config.yaml
n_layer: 17
d_model: 160
n_head: 2
n_kv_head: 1
head_dim: 64
d_mlp: 448
vocab_size: 2048
activation: "swiglu"
norm: "rmsnorm"
norm_place: "pre"
norm_eps: 1e-05
positions: "rope"
rope_base: 10000.0
rope_fraction: 1.0
qk_norm: false
attn_scale: 0.125
bias: "none"
tie_embeddings: false
parallel_block: false
init: "normal"
init_std_qkv: 0.0466
init_std_o: 0.0
init_std_up: 0.0466
init_std_down: 0.0
optimizer: "muon_variant"
lr: 0.0125
lr_mult_o: 1.5
lr_mult_up: 1.05
lr_mult_down: 1.5
beta1: 0.95
lr_head: 0.0099
grad_clip: 1.0
warmup_steps: 200
schedule: "cos"
final_lr_fraction: 0.0
batch_tokens: 32768
seq_len: 512
doc_mask: true
train_tokens: 233500000
steps: 7126
dataset: "wikipedia_en"
MLP neurons of a small language model. Each row is named by its layer, matrix (gate and up: input weights) and neuron, and shows model dimensions 16-143. Each number is 500 + 40 x the weight over its row's rms, rounded and kept within 0 to 999. Numbers have three digits each. A neuron's up and down rows have the sign that makes its largest values positive.
After each neuron's rows is what it responds to, as a language model described it from the Wikipedia text at the highest values.

L9.gate19:454528501514489520480459531547534552520460528524527476514499474491482444470482534521499497516442511533495527485495519565549561495463535565640520537577456566501482478463538480493468490414436488497541507492494418469550477490441499477526576523601422427457511482546510498511501457501483546512503509493587530555456565549530565447476473476513620496501518478499538542475531541445467534430478
L9.up19:468567484510499550446454500538448534555503497483545558493518504460464517474553494477486526499444507451481581480469481500529531467525440514558451589487452551543484482534482565548535466507486538525480524515503504506470509481552482421446536535560488518462445479573510547514463505520553512423551481581514454502476495526457553503464482456531506513477487531549594503576436528477401536534502
Possessive apostrophes and "and" directly after a person's or place name, as in Wang's, Van Halen's, Dylan and Dane; also mid-word pieces of foreign or archaic words.

L3.gate252:548504502493476472518612449444539497466436546412512529483539532460465518417511480516524462525528539429465468497518506482502468524574475548472502500515482458470476518487540511495506476518438552443521557532573597475363449573461452544469482523474536513520510481467554468527521433522474558515466460466553573495504576519538498518476413517508518508495498512505435501537529496515548523495508
L3.up252:510587560509479470489477442525489485543501480551505507545496450531491481450558478457430472485547514468548488486539421548547469559455428553506572480489550482514485432521460434509500528568483492549519500499487533565518524458541466552443543456523411472521554491386470531410523495524481512502522445451512558513542555497466535559460421532542499534499537508500502548486480507442597537505496
Short middle or final pieces of words split into several tokens, in names and common words, such as ma-ter-ial, po-ll-ing, membra-ne, Rapha-el.

L9.gate43:547521607515489555465447533517460489546482474527505575527551499514568510492545500517489489504487556467543521547501511525527488424499489494525523551492498588435497466555486548476524464476442479567532488485443533474488537560484476467470550522425482507503591551569483548540483561501464558479508561502573516473477580466498527568546464485474518457515472500517507469480526475485584516514527
L9.up43:496488526477520525509580477480463516466494483469553556456495531453494432493533457456540485484466469513571551552536484512490585573498500445480510587490525488521493500528520493520540494463537498575477493448512430551523506515534430518484494486547530484480492469561615493580419446455490562451518426466456469430498474427498535550484532470449463425508497532502457462565534447540505458541518
Words opening a time or sequence phrase, often sentence-initial, such as the -ing of Following, After, during, before, and verb endings like end-ed.

L9.gate245:503529537408497487470600472523504526452538412560475518524433489550436557585481442481488466546557508499514509508543526452481492476525552503467506450503549572465513525494512604538598522483499513466496507572481552531442466519535492476587492456519536444475448521485458452544504460504481516452463456603473499528428533551472470537533497527505508475502482471509410471509429507478487483459487
L9.up245:528464614513430475572507491526543470525544520497451536524374471534553459509511445557507551515435478520483478540573547466437483469463505495528363446488492536500480482504467540500556522440521475606494522460440549519483485464535528494507518535528497483530450523505587540454428431524493521411524514506523509443553543497527501458572448497520514460482523543553503518552437485466538534497466
Word pieces inside a word split into several tokens, mostly verbs, such as the ed in appointed/informed or ing in calling.

L9.gate240:438513538480550479494446474550479544496472527489477480515525400548506467495507465515536506560448497557479550463527425467487525475540565521483514505428456488505494439503589480498493555443471540490580492527475509488458484536552484559540555464534547415450516418533509531515462453496412542470497533443538463542488487508484553434425473498463427546519435542521506542498479576474537501578551
L9.up240:449537566524483502445508476532556466513488488456453495489547516484537404471492473488524509501516587506521510489487458464425528436418458551526577498467484435555554490506520521583509528490515521471481514454489494557542565539596512504581581539529558543494554511468466506483524543449426495480482577491523497558481522556494496522488497486527500567482498486502624504456491509473518460472550
Final or inner pieces that finish a split word or number, strongest in infobox field labels such as Conserv-ation status, Establish-ed, Register-ed, plus trailing digits in tables.

L2.gate262:472438504558479544494458583543493441563520468505555521532501514503441533585468472482577443519466476424587516451527464525504464475429498459465485528472435516527489432532523517496461513497461507476471558590528436495569541523453519525515452466578502540515450498533475542518505532521536483559489499576507594495489531530474536472559535549492529539493532474522475451461542448542568494509482
L2.up262:510515513498483584486527483554486456478473551428466572496491551528541531526508517466568492495457487477545609435422476529496538475500558566466456492580453455512522446423541510544538433468500512452491512556493479527563519451522567499565466530514495482550417484518598493504474532567466488542473490545492520536503532490570559518485567501502503503515556490589523415515519497514531489500529
Short inner word pieces right after a one- or two-letter word-start token, mostly after a capital, as in B+o(bb), G+am(ba), Gu+it(arist).

L3.gate432:542575455489442422437480489542581538367532437563504455547461503480529470594518478373587564513464496487454508505514491552572546489468524486502528541520539405485520538544479537481515511464542536557491482464514480503527435515519487476462527492410515517477555501460509499474520493523454511446474553502493477555495542569529461504560455555496529538475520574563477500513447483519469522501476
L3.up432:503496424561499484470488474505551494511493431589480471503544420518518429546494499474548472528535474511514484490496512589497578497548523519525515427472530505491557554476509488495574542519484510515497448446601496494507493519554479469490466465527493454499459598538503538532508575521444507534468488436508357464543513548470503552503550591527510427492504480468495524478427571503453517513452
Word-piece fragments inside longer words, right after a short opening piece like De, In, con or Se, e.g. De-tro-it, Lie-ut-enant, Se-con-d.

L3.gate301:480435500501520444523455510431583525442539484522519528546516473505463513484563487545566416481483461484473505507486532473495490451467544507578541565457442472498487592479458518468490556473472560514443463460454453581549493492528539512463460522497453507512560514470464469585532464546515439436496566451491551501452542471480500516536513519494515450538533515514467538504552508464489431380521
L3.up301:564543554466412456517474517494524518519507472506532505551545458503486530559447530501501548445516469480524562478464508447519547483511472469583492544476508550423458490551508572554535440528416577534461494500484481521453472476536487561467556487562500524494486516433485547519490534431563541469494456542541505511428486524498543520478564460461457446454528425543519536505536547468547484602507
Mid-word consonant pieces that continue a split word, such as Chil-d, Ar-ch, Demo-c, and the second newline of a blank line before a heading or paragraph.

L9.gate439:597549498521478537449514516489463505443500559505459542588535476518520479485531502445490519493454472485476392525493445474493541479466547528518511467482569521489387453494537416478512507484476484469539482513478621493497385507495600496544517556497497506541519496517478439489517546522532513523446525456588444504477577443447472497505529477494509496507501443543541537459489508446485499478552
L9.up439:525499513501415554519500462442513504534564518438533457452489496541510484552475494547455451492489466466531520608498504401526465566535500553461510510493512552554506473514559505522524454435470485481500505477490423483542515518434434378541506478536469514499472516514459470488469525473548496513542455492458566583483529496474506444542482509447481422543512493540505550525464571504480476459505
The second newline of a blank line between paragraphs or sections in Wikipedia articles, usually before a heading (==Cast==) or a new paragraph (In 1962, The).

L2.gate80:528527495506505403481492489512530458467491530523541455486450463533550517534470486500501416494505498553476436479430531475515491498510480495442567501502506471496487469488521486491446500527570511486401504459453515480474482468535479541385513547503478511505464517455462483509483543501487555514539487516442522487442523553549469475548542516500640524521558518589584527526491483523478444443510
L2.up80:488452523508498544510497541487413499500554586525438464486458516490377443484541487520550525478497451496468490461551517537466463467466469544554514447548443550473594502539496513494524462512462578512552468454416575522540489467470449515476441433524421480552468533483551466557544561452423537521413440523525589482514546476534485551429479520497507500470496457479529512507459503484524541468543
Short mid-word pieces, often a single o, l or r, right after a word's first one- or two-letter piece: d-r-ums, Y-o-ghurt, Sh-r-um.

L3.gate283:541468564506450549527474409482488499481504491495570516546516476431487500457446516527463505595459462540540526458492442486457480476565481541413507475521504512482499502455515453438494460641502492554525500489590564564459475486433523535519536466453488488512475472491485535517596484519499573473500473478508468543468503552488533485479446486546488481535574456488518462514496502430478518521494
L3.up283:533457575495578579511538496500563453514453561478559573562498530461476452428451496446450482522536501542545581483514467574478451548448435463450503504524500489521556531437484496499503508494492539476580560490565496559489532432441459468481538453543540471529471510562479532545526476628538483509531513525466573519506443508494488553512424513490511536528513481423486557430526495476509512479435
Word-piece tokens that finish or continue a word split after an odd break, as in Squa-d, Griffi-th, AllMus-ic, Peru-'s.

L3.gate16:492493426438469490520498508495534531532487513495446482607546497470527486486542449479485568513519424460458409501507514575508528477491503464470489503487499574445548516492492512518477486457396511472509497488542532485485579497460505461494405534486565424514450592508607484493494459528545466548486511473569509537516524560475496435461556496474448574474501435497409516559477569564561508542485
L3.up16:459551547494414461563478492530520535500483477477452501440515406482512422516530475496519501525547470462530472499521480537454486501493426529609512480527541479516593465482458436558515490542526455469501560509501505569507406468532458527478534496476512521554515453403498471485486474405480546557453445506487435503471514450495514495522547492512470451499510497518523555513465518523470527495542
Last two digits of four-digit years, or whole years like 2015, mostly after "in", a month, or a century prefix (19|84, 17|15, March 2003).

L2.gate434:467509457505558525519442438454538491478438550500547489512506506508496466476513571474508555497418501516471488524510554529472550505548540516562489605476500507449474496469465494521497494529430488472581501510466464496562474501538462468464614431512543464566501491464502541513520491473499541566513511543515455514520561555494585516493546492521507500579507440485477564563468564553431469518491
L2.up434:515527492502486503538487519579498520459484492567603555499526456512452447523556567597552504496432446496460463502478524498573496481524545577542496488507457503498537479475431493539432496483473490497570501605536483492556493476528481572546549543514542532522514473533539562513439506575574500535503435532480506490462554553479546517490447586548521595458541441473470470560476479521476549529475
Fires mostly on the second newline of a blank line before a new paragraph or == heading; also on first word pieces like ef(fort), re(turns), contraction t in didn't.

L3.gate444:574463463460467538518489513497501475506485506484553524513442558521513476421455466403500480478486510517534505493460507440556513471458510458438547521526513538573492522486425569523463442490511394475464436484538518459418538506484506469467493472492448512506572551477484558476529539523515529473566559516502527549420494558494513490527452443533592477450448509484496512525517502466508509485535
L3.up444:482473504441505448562472475474555475483496549528550462542560535493501456526420515476481433456529504503482495528486525484532600481536459482491555526602523526548463426517399492505472516468533520424490468489495486503497550401524487513459592532488535508452545533483509464441526505540482512524481531429522521495507482556529572534489487584445497542512393558484472503536494444536498447526571
Final pieces that complete a word split into tokens, strongest for "ce" in poli-ce, also pian-ist, Sen-ate, satell-ite, Airborn-e.

L2.gate303:496490443563487434444532501480505516453489594515542483591476474502489519477526436507484488510491481561493517477541462540412479512521436512457462518591451561491472423506554533507484477520456512489466508422540562487507509507573499470517446514579515515515545481517522505497467468539539443462503538474546436433417437524509494489557496543506466494495482530484446515481494536550544493545462
L2.up303:512505438516538538480452493486545627464455487524524485491576510525432517417445493481509423438510434530532475476581511558501528488514492545468486485579460477457468547495544504483525532509484537533499481580466547502509564502499484472468547514503517494504534553506556491505530542536537495500470473488524440540513560491434481493443475469395511458547496480466538524543448431505482533523508
Apostrophes inside or after names and nouns (Li's, Ja'far, d'Anthropologie), plus mid-word fragments like ma, or, ine (Oklahoma, according, machine).

L2.gate30:488510504507457565467489515465457477550519480512514483549554449463532488554582513514502441502440505501510521485486477496463532554515558562417477544390490521484554522593519488499523488472550516502463452486507507521549474491497336534497514467480574489522515543458462510450493477447513551449467456476518480609543527489559517582467480467500466489512532421423474544533442564521512498503490
L2.up30:477534424561485493480453489471420466532487505568582485542535478370499510534584489562499477513495583481481463501442472485502492519533511457424507552411455473500585557533520505494520481555454450491489453569459439497545487466494440481413560515484507463541452467509531546526486525484435546456516483462516513594527445448489438581477504450510544518518521441498467536496452554522518523530510
Middle pieces of split words, strongest on point in appointed/appointment, also st in Institute, de in attitude; plus paragraph breaks and years after in.

L2.gate93:518470513455494534465515514422424556545398523531522587454532471599478469481527480517555424467457478595548544508560465497522483501512427505542542457514464438467424515463513434452553533505489482382495570530486491491510464517490545526412472483489462555530455503570526510489544517479538502552478463483456532482551470516488522504519485394477474498487482483559477433517515470503526505452480
L2.up93:482523458473509418487472533487482518542462486487507515453564523515486494456547468520567470467507477529545530507502426433544460542517465543544489463562450462514451456463503524472548562537459497524517547466447514496553533511551548487426474518449452521495454453505529553558570571479540545448517491511451482554359508436511546535503524436531476481529462416441464498485524456544493444503509
Short final or inner pieces that finish a split word, often French-spelled endings, e.g. techni-que, gen-re, collea-gue, uni-form, Govern-ment.

L2.gate419:524505500455563452544501525516507486470493571488523455572544510463587454516526474486496433448565525570491488503445514480377499467493539542482542561514444479490488493497510501396493459434510507472442507526593518480543468510471502488506510438457616548484477500461496534483511557505444500517496491471481505454470531525521549558562498502474535466528508525518497476490484581521477521467470
L2.up419:472508494543482525516527479483487481529476476526556528531469482497450570556568501560456527549490471484555511534497480523442504558464531498466490553528445560452459525468569446499512465570526555450452486537508522546488522531455531510490525525450524502550476533479517532422473484444553576471428505506506547494514465457590519474469477525539504454540401402478477480536550437537543548484457
Word-piece tokens ending a verb stem or adding its suffix inside a split word, e.g. stay-ed, tra-vel, succe-ed, w-ent, atten-d.

L9.gate312:487524481544516535543513455517565602495455479523513529521467506470474433485450532506512545454564498459514516563528505444564563472552589562470551504468537467502498510504493464493532497541439524453472521504536509474496439577492476458487415450520531430448471514487519515500484519466482602508515469487429497555422440524463508582487443435517484504488441482446385535450437568529467454493461
L9.up312:473514502458432556457526543475518507430530506520538526493557501506488541468562453567470542436524523434456551500540517482520467491478538553481535499540496430455535491511478484539514461508411528457523547569526504421451563465534529530416482518566460398498432519504485542495522507491456506442537435477524470466517471528431453454509475458410498494457500465547478450457468491546508559479511
Short mid-word pieces that continue an unfinished word after a prefix or first piece, such as su-st-ainable, sp-li-t, de-br-is, prob-le-m.

L2.gate96:517539544465572500471487482480521442539546503546481478486501481463499465522443509509504546477533541461527510516460485512516462485502559540446460589577523543461629525506492469455507451471504407484498491491501483520478482503544456483487556513473537446463539512549555551444539579501428484519471425522439485478480512505563479500537567540550633533432474510490558493482524562558510563536524
L2.up96:543509578461514484584547560548548463469505566525514504505495502562541618521547552472462515535543507514473491505494467484497475526504525422488488433504515461573491529538533577544451507497489516552462475562426481424516473475477508513454527450515488504552498496515427542449395542450435489504504546475467499444491531432560485528520484520444535540527501456566497494496509481484455520468535
Second word-piece fragments inside multi-piece words, mostly names after a capital K or J, such as K-il-marnock, K-id-derminster, N-un-avut, credit.

L9.gate322:458508487534517528550497538526444493497427518522563491467487426467498483457489547539476518496517505563471524498525476514475528513363495478507539597483441575507469412489610465539504486473474508410489436576502531508490500502524548495484487554514524479492475595534557458550519477471516456516516473478518437536533470501554533521568427613605477482512457487519510483480509556489405506512552
L9.up322:494533521574483533545516477543470419597447463510544606498526419492501485504494535514500481447511476519515424511528490543499545541528564527502491484457525452514522468515543460518514498494423556546509555515513450480398495515514494503493471465582502459458555475453505501524506486556539424577434527529463418486537468519503500536526511422507472510451558511496500528513530519518451474575547
Tokens ending a sentence's subject right before its main verb, such as He or She starting a new sentence, there/they pieces, which, or the comma/parenthesis after a name.

L3.gate364:543512514460523524526527469517527543450441532460444451576467558507538472444484412515544487509497505507503450500535491487478535482492540514474483506466459455446521562510530538503532573450468523562471478449480493524480583476472490520500453546470479444492489580478576572496433450519460563397549508584490545499533454510429471448502488486495451486480592479432518464458515464508475450563522
L3.up364:501484506505464455483557452452389531514491487534509498516508554498510519529439497539520509459598449487520510527521509518545490479519543489438527476446566578508468548493537482529512542484535502487460515513438488486535580428585495516553506521521616506495503513536431481468496479599504576573503462440503543548534447504554406507519488496549541539467456506531495516508509473533559451519494
Second token of numbers split across tokens, in tables, years and decimals (17|1, 18|11, .42|1), plus word pieces after an initial B (Cow|bo|ys, B|la|ir).

L9.gate301:507508557486508433567511510481473521545533527492477486575539547433472493493518478532524411530514535465509552440522427500469486528510556549524529468505492438502470479446438467567471504493415508470484489605575511453423505514516502489493500530498528538501533502513521524475584581517571562507466445481531558453505549444483467516539515441514484505548490469466505492508484497499482514555573
L9.up301:520484541443493525483463545542547555480489563500484485615505524521506481502463439508441518468553523461467495537487468543525524555498443604504476523541538598433482471494541494468513480533475533477454569497497519440535408469532494431498511510520581569482534494558522501533529542513534540424530465494517471474525494487497486409566452511516464480513532510471458446559533472485524601555474
Short second syllable pieces inside words split into many tokens, e.g. Ju-li-an, ju-di-ciary, va-ri-ety, po-li-ce; occasionally score fragments like 0–1.

L3.gate247:533503507467580484502447496503533401481499505458473515451526405507511535454446438469514458494514502453515524473501586490536517433501436452524550449544494483500432539438505578428384478499502473478559502486474449425551568473498561440524442516508548490401553498559503502532504496569476525478527519459554534434526455530425557539482466456463546531547518498520441518502501475523480545486518
L3.up247:452455499469485502557576496498473371472508500511491560505474432462557508489480523511511543489452402549507482470500481517464540516474514418545432530449494523514454512402553533488436418483482521566498561481503432483542426524502514512572495443559448502514542526492491500461526480449502488509474583548542524392489488517470525495519476532519502501484591536511470596523501493517516469489475
Short subword fragments in a word's second or third position after an opening piece, mostly in names and headings: Le-n-gth, G-ul-fstream, D-rom-ore, part-ic-ipated.

L3.gate439:513483523506535469516501471531460554463474434509507439509482504528489459441566479467454550442525458527461523533521473467449475507513503492530486571412492527465498473524465455469510485407523524498407451560483461548501533481456461447455437538472555504508522489456488544502460494557475439523497479436573625472522553491500523564547547488491563520464427511477464558559503545512555546526495
L3.up439:533536460525459540486486579443555486449492509498445463503498520475499449413500463452523516442510520557521449493522565516448521513485502456458500565537519462448527492553468428503435521537475480525506486512452467422509445518536451538486485412472504495521545546556571503489425543472441443431489500447545516433575449494508472502527494500476529492557460514449529527518476517523513567586482
Word pieces continuing a word whose first piece was a short word or letter, mostly "the": the|me, the|ory, The|re, C|EO, A|EK.

L9.gate427:542507518507476495511542503534545471494487547426479479485462447538446501583518509527536487511498489623550564468510504507551537523514478491534515504466476525539500497471537549467511443406524473520465450491500533537521460496497480553496590439505509503455512530556520453533420525533514519499452547504422513473517414451470482448435510478548514562556557541518408492548490512444553435499519
L9.up427:460414528519515529521556430556490476481456497429537473466489588487503539484513488612554509508584476503588538566514516507441489456434446517501495507544456497445476487510518542531499497516572530411475488550548476500484475540526502541529533520492556458505548564567568479552426543536513464473536573498498451490525476509476540470491496482515444524551478432512427484458518409467523462530508
Interior subword pieces of words split into several tokens, such as the ho in Photograph, ian in piano, n in Bronze, th in Netherlands.

L2.gate373:527512486432492558473566568463488486466546549521581508515483506450592477460501452535454527541544474464488508572556504544540496478439486493493498536536462578502525533496484486477580617452508543463472453487397522431581524526575498527532555466451478466539481526527532516570417480490492521495452552496458453539552504541467475518511484453465490493478480488433520449524527500479536402548537
L2.up373:511584527412531542604512460523521550513475468479512517511522412451460471502453476417444497495530451452560522511514473519450455546557460509534458456451524528520482451503560447558568448502469540522495509453440534549586566476496474581459528479492503461505533500487503537499523477577516514468521525557525486462477474586536504475560484505504470490449532455528509452492521520472496499545484
Final piece that finishes a word or number split across tokens, e.g. Bo+ard, Bo+dy, 19+16, Gu+est, often in tables.

L3.gate29:514509478489500536364492482494546482543523520447539469486477503439532510521491486576541398497469445510490446475420531460476483481443565492477481477564470558516529526499421494578461479517487524421447456478515481526529483506510458504490553531477514560535490482454485507488523491453522571493522515567490483474440575484520480550523528489529547562594497517422435504476434463485462497460528
L3.up29:525517522498543424532528446490472497512482573473504514448504485434492499533487540514486525475554512518494499528532540487472504664459446506453534540512449548487538489511510623578460458555499524468450475483565453439466577504507520513511481520489514516493505387508530455454505504515488533446500418498539500495506512534541526569545525527530471474471463513464500467465454498529507498477491
Word-piece tokens that finish or continue a split common English word, such as w-ide, d-r-ums, Ear-ly, week-ly, reli-g-ion and eld-est.

L3.gate298:450477473426513515523557481476534524537483452556528383464493521542498498570533447544486535482466523498557526463517515447515527459521552508538469486569498508426546446399519558487491432570475557543447478455469559461465485491540507480494455479457533589482571493474473434434521499518538475483516525536453462433527461544453501502465503451479476497468469538486535476464541456549500500545503
L3.up298:442514539518550475481498483463437548534505462481522463509487511479514511538520555567584493532481580449460561455522485446434504491542532435505538439495481448515491488538426525473475496577554509417470488556484523426577491518498536575539533450490447536495444565544488491496513495531430571531494463573546484525418449533444558549532525528533567500500436593512551554463545468498487510476418
Final subword pieces that finish a word split into several tokens, mostly past-tense -ed and -y, as in grant-ed, want-ed, count-y, jerse-y.

L9.gate152:467492487500462503493537504533450548495503590507545468469515447422487502477518499577424496500510483540509451507493505460558499557569546465584521512611439499507416589444521515509496538465458469475516432568488509456580462494453513447567473539476512469504502475493527487522454542446415433465564492513448497516432499471474486454491446485515561505500484595461450526512454428506422585476468
L9.up152:527498430526486538539498476526493509469508475565495473501489547467522511460496489462449535466421456582421484513484522537552414531477497421483508558523517472441463414525524475596500460549508533567555451458509530483499525515489461536483481569605454502475503489477503489454541503453577532416457507465505520478494444510547529555541489518488543489455532558416484482524487504505438474535512
The word-final piece "ver" completing never or ever, plus degree words like very, more, most and superlative -est, with weaker hits on mid-word fragments such as advan-t-age and count-y.

L2.gate197:545568506474509476484520488490434482457488585575451395532510553503527499520492555508475457461481557496530542526486485471539519475511535457521506518547503468537464486503419506476489487551485501511516507615431485535509569529579519472513408489508496507443495530549515530478475519523554453449501557442509522501578486473449565466489492518536527471530512543470466522570480500496503514475555
L2.up197:525552523478462475497558513485455416480422576424464527407555544496521460484523526463521512535481508533467499585456559514524481480472501515513434554558448564509499460454453476489465518546513491531464445486537439484536460445598519452486472500512492542515495448502470534484466553563458512458469525498370553509455555476438483565437512546506501530527515465526491530505518519456490465385534
Word pieces in the middle of words split into short chunks, often in names and table entries, e.g. Ba|il, B|ill|board, Bal|ti|more, facil|ities.

L2.gate160:547472516474471469508495493469484530508538500409477493551475477538490512462455456482451435414505461507484438535568543497555456450472525447458486510424471431552470419568538532518481514562557539486468472446467508422540573507433475527500483488497506477482460426499541451461478508470562543485487521484513443500515445522466459508547486443491514461567507484475554404501460462523548456530530
L2.up160:456518487459496517442512516515403481507468519434528529490451513517527446492474484554523515468514465482449474444584456463521474406436480478487507522459528426578481490486553508522506469488491533534456465462439496494498507451474404543471498508489453502487470478510523523502554458499449518390498508408491522464463498524541435485399554466436554556508451504433475525476507479463515468474531
Final digit chunks of multi-digit numbers in tables, coordinates and years (106,309, 40.36917, 1917), plus word-piece em/im (System, pandemic, timber).

L3.gate204:571507491532525475464547465439478452527511463570450520500490466448515470508484446428482521461506481507511512530474482520497474487513379415589502515474509523486508444503541456486566455491510556455495504472496479512478599479517495530468457507482522487469489431514504490435449488530445471549486497493540500430522476570436495451467484482463515475489481500431473517543512425564488517483400
L3.up204:471485479532547532473490464539446515574526487548512483570522573484498462482454460512519515490487474534501503426495496475548473509492508494504495514514543450488588452474494493488488539484480501559531551519480560499503580530497441583520520462415474493527488559516507475475475492490470484487468547532520482465470430540488436500474455543556563466517435536408437491567471520535504541464435
Inner or final subword pieces that complete a split word or number, such as ev in Nikolaevich, te in attempt, or 13 in 1913, mostly in names, tables and lists.

L2.gate149:519502481504477423476423471552521569505476517421493464509475500601486502538464466563467551479596507435518473464487456498481519524576556515552540435453527591535478561495528547473501511531531561510462450535529558484493461457498553484486483462519533535478446555506504489506583571502484535507480520507527446521451482433538492440563508551511513548504568485507484518485490480498586524574458
L2.up149:494524476464534499556479508556515435527461490464513509491538492532466470611499494525456556539497515443441490479480536570560518479516507503521577466538532486489536496522497497507477454496514581514457548498471447522419453440540490485513401498480563520534481548474423483559464532559475533528564551474488515523376483514475532414487519543516504464498482486458518576505452504468502561449543
Short second pieces of words split into several tokens, right after an opening fragment like de-, me-, pro-, com-, as in de-put-y, me-et-ing, wa-s.

L3.gate405:525496484581596482497533489501593466481451525497477435459542513552480464519549542498547540482502444502497486547572501508461564468484501476518450523591484485464521546556497477602496471508490463511492457554509531513512456527593445452445444530455416497497580453516419473542493519487497423501477496462524471519451478516438457492564439511561472495450455498456493455445457531448482539501473
L3.up405:506472554548520531455588460497502546442473500536494480450529483433531505526547524469453467487528484456469502504572499479474522441537533459438463481561492541527557532455482525481470449435471439506485515514579498429475479495437480523480549498613523511508448490586524498485513538453487458483505542531475479426534453540589528537507518507534500538520470414492496544560460419522475589478554
Second fragment of a word split after a short first piece, especially the r in the name suffix Jr. (also Rd., app-ro-ved, Z-ub-eida), plus possessive apostrophes after plurals and passive are/being.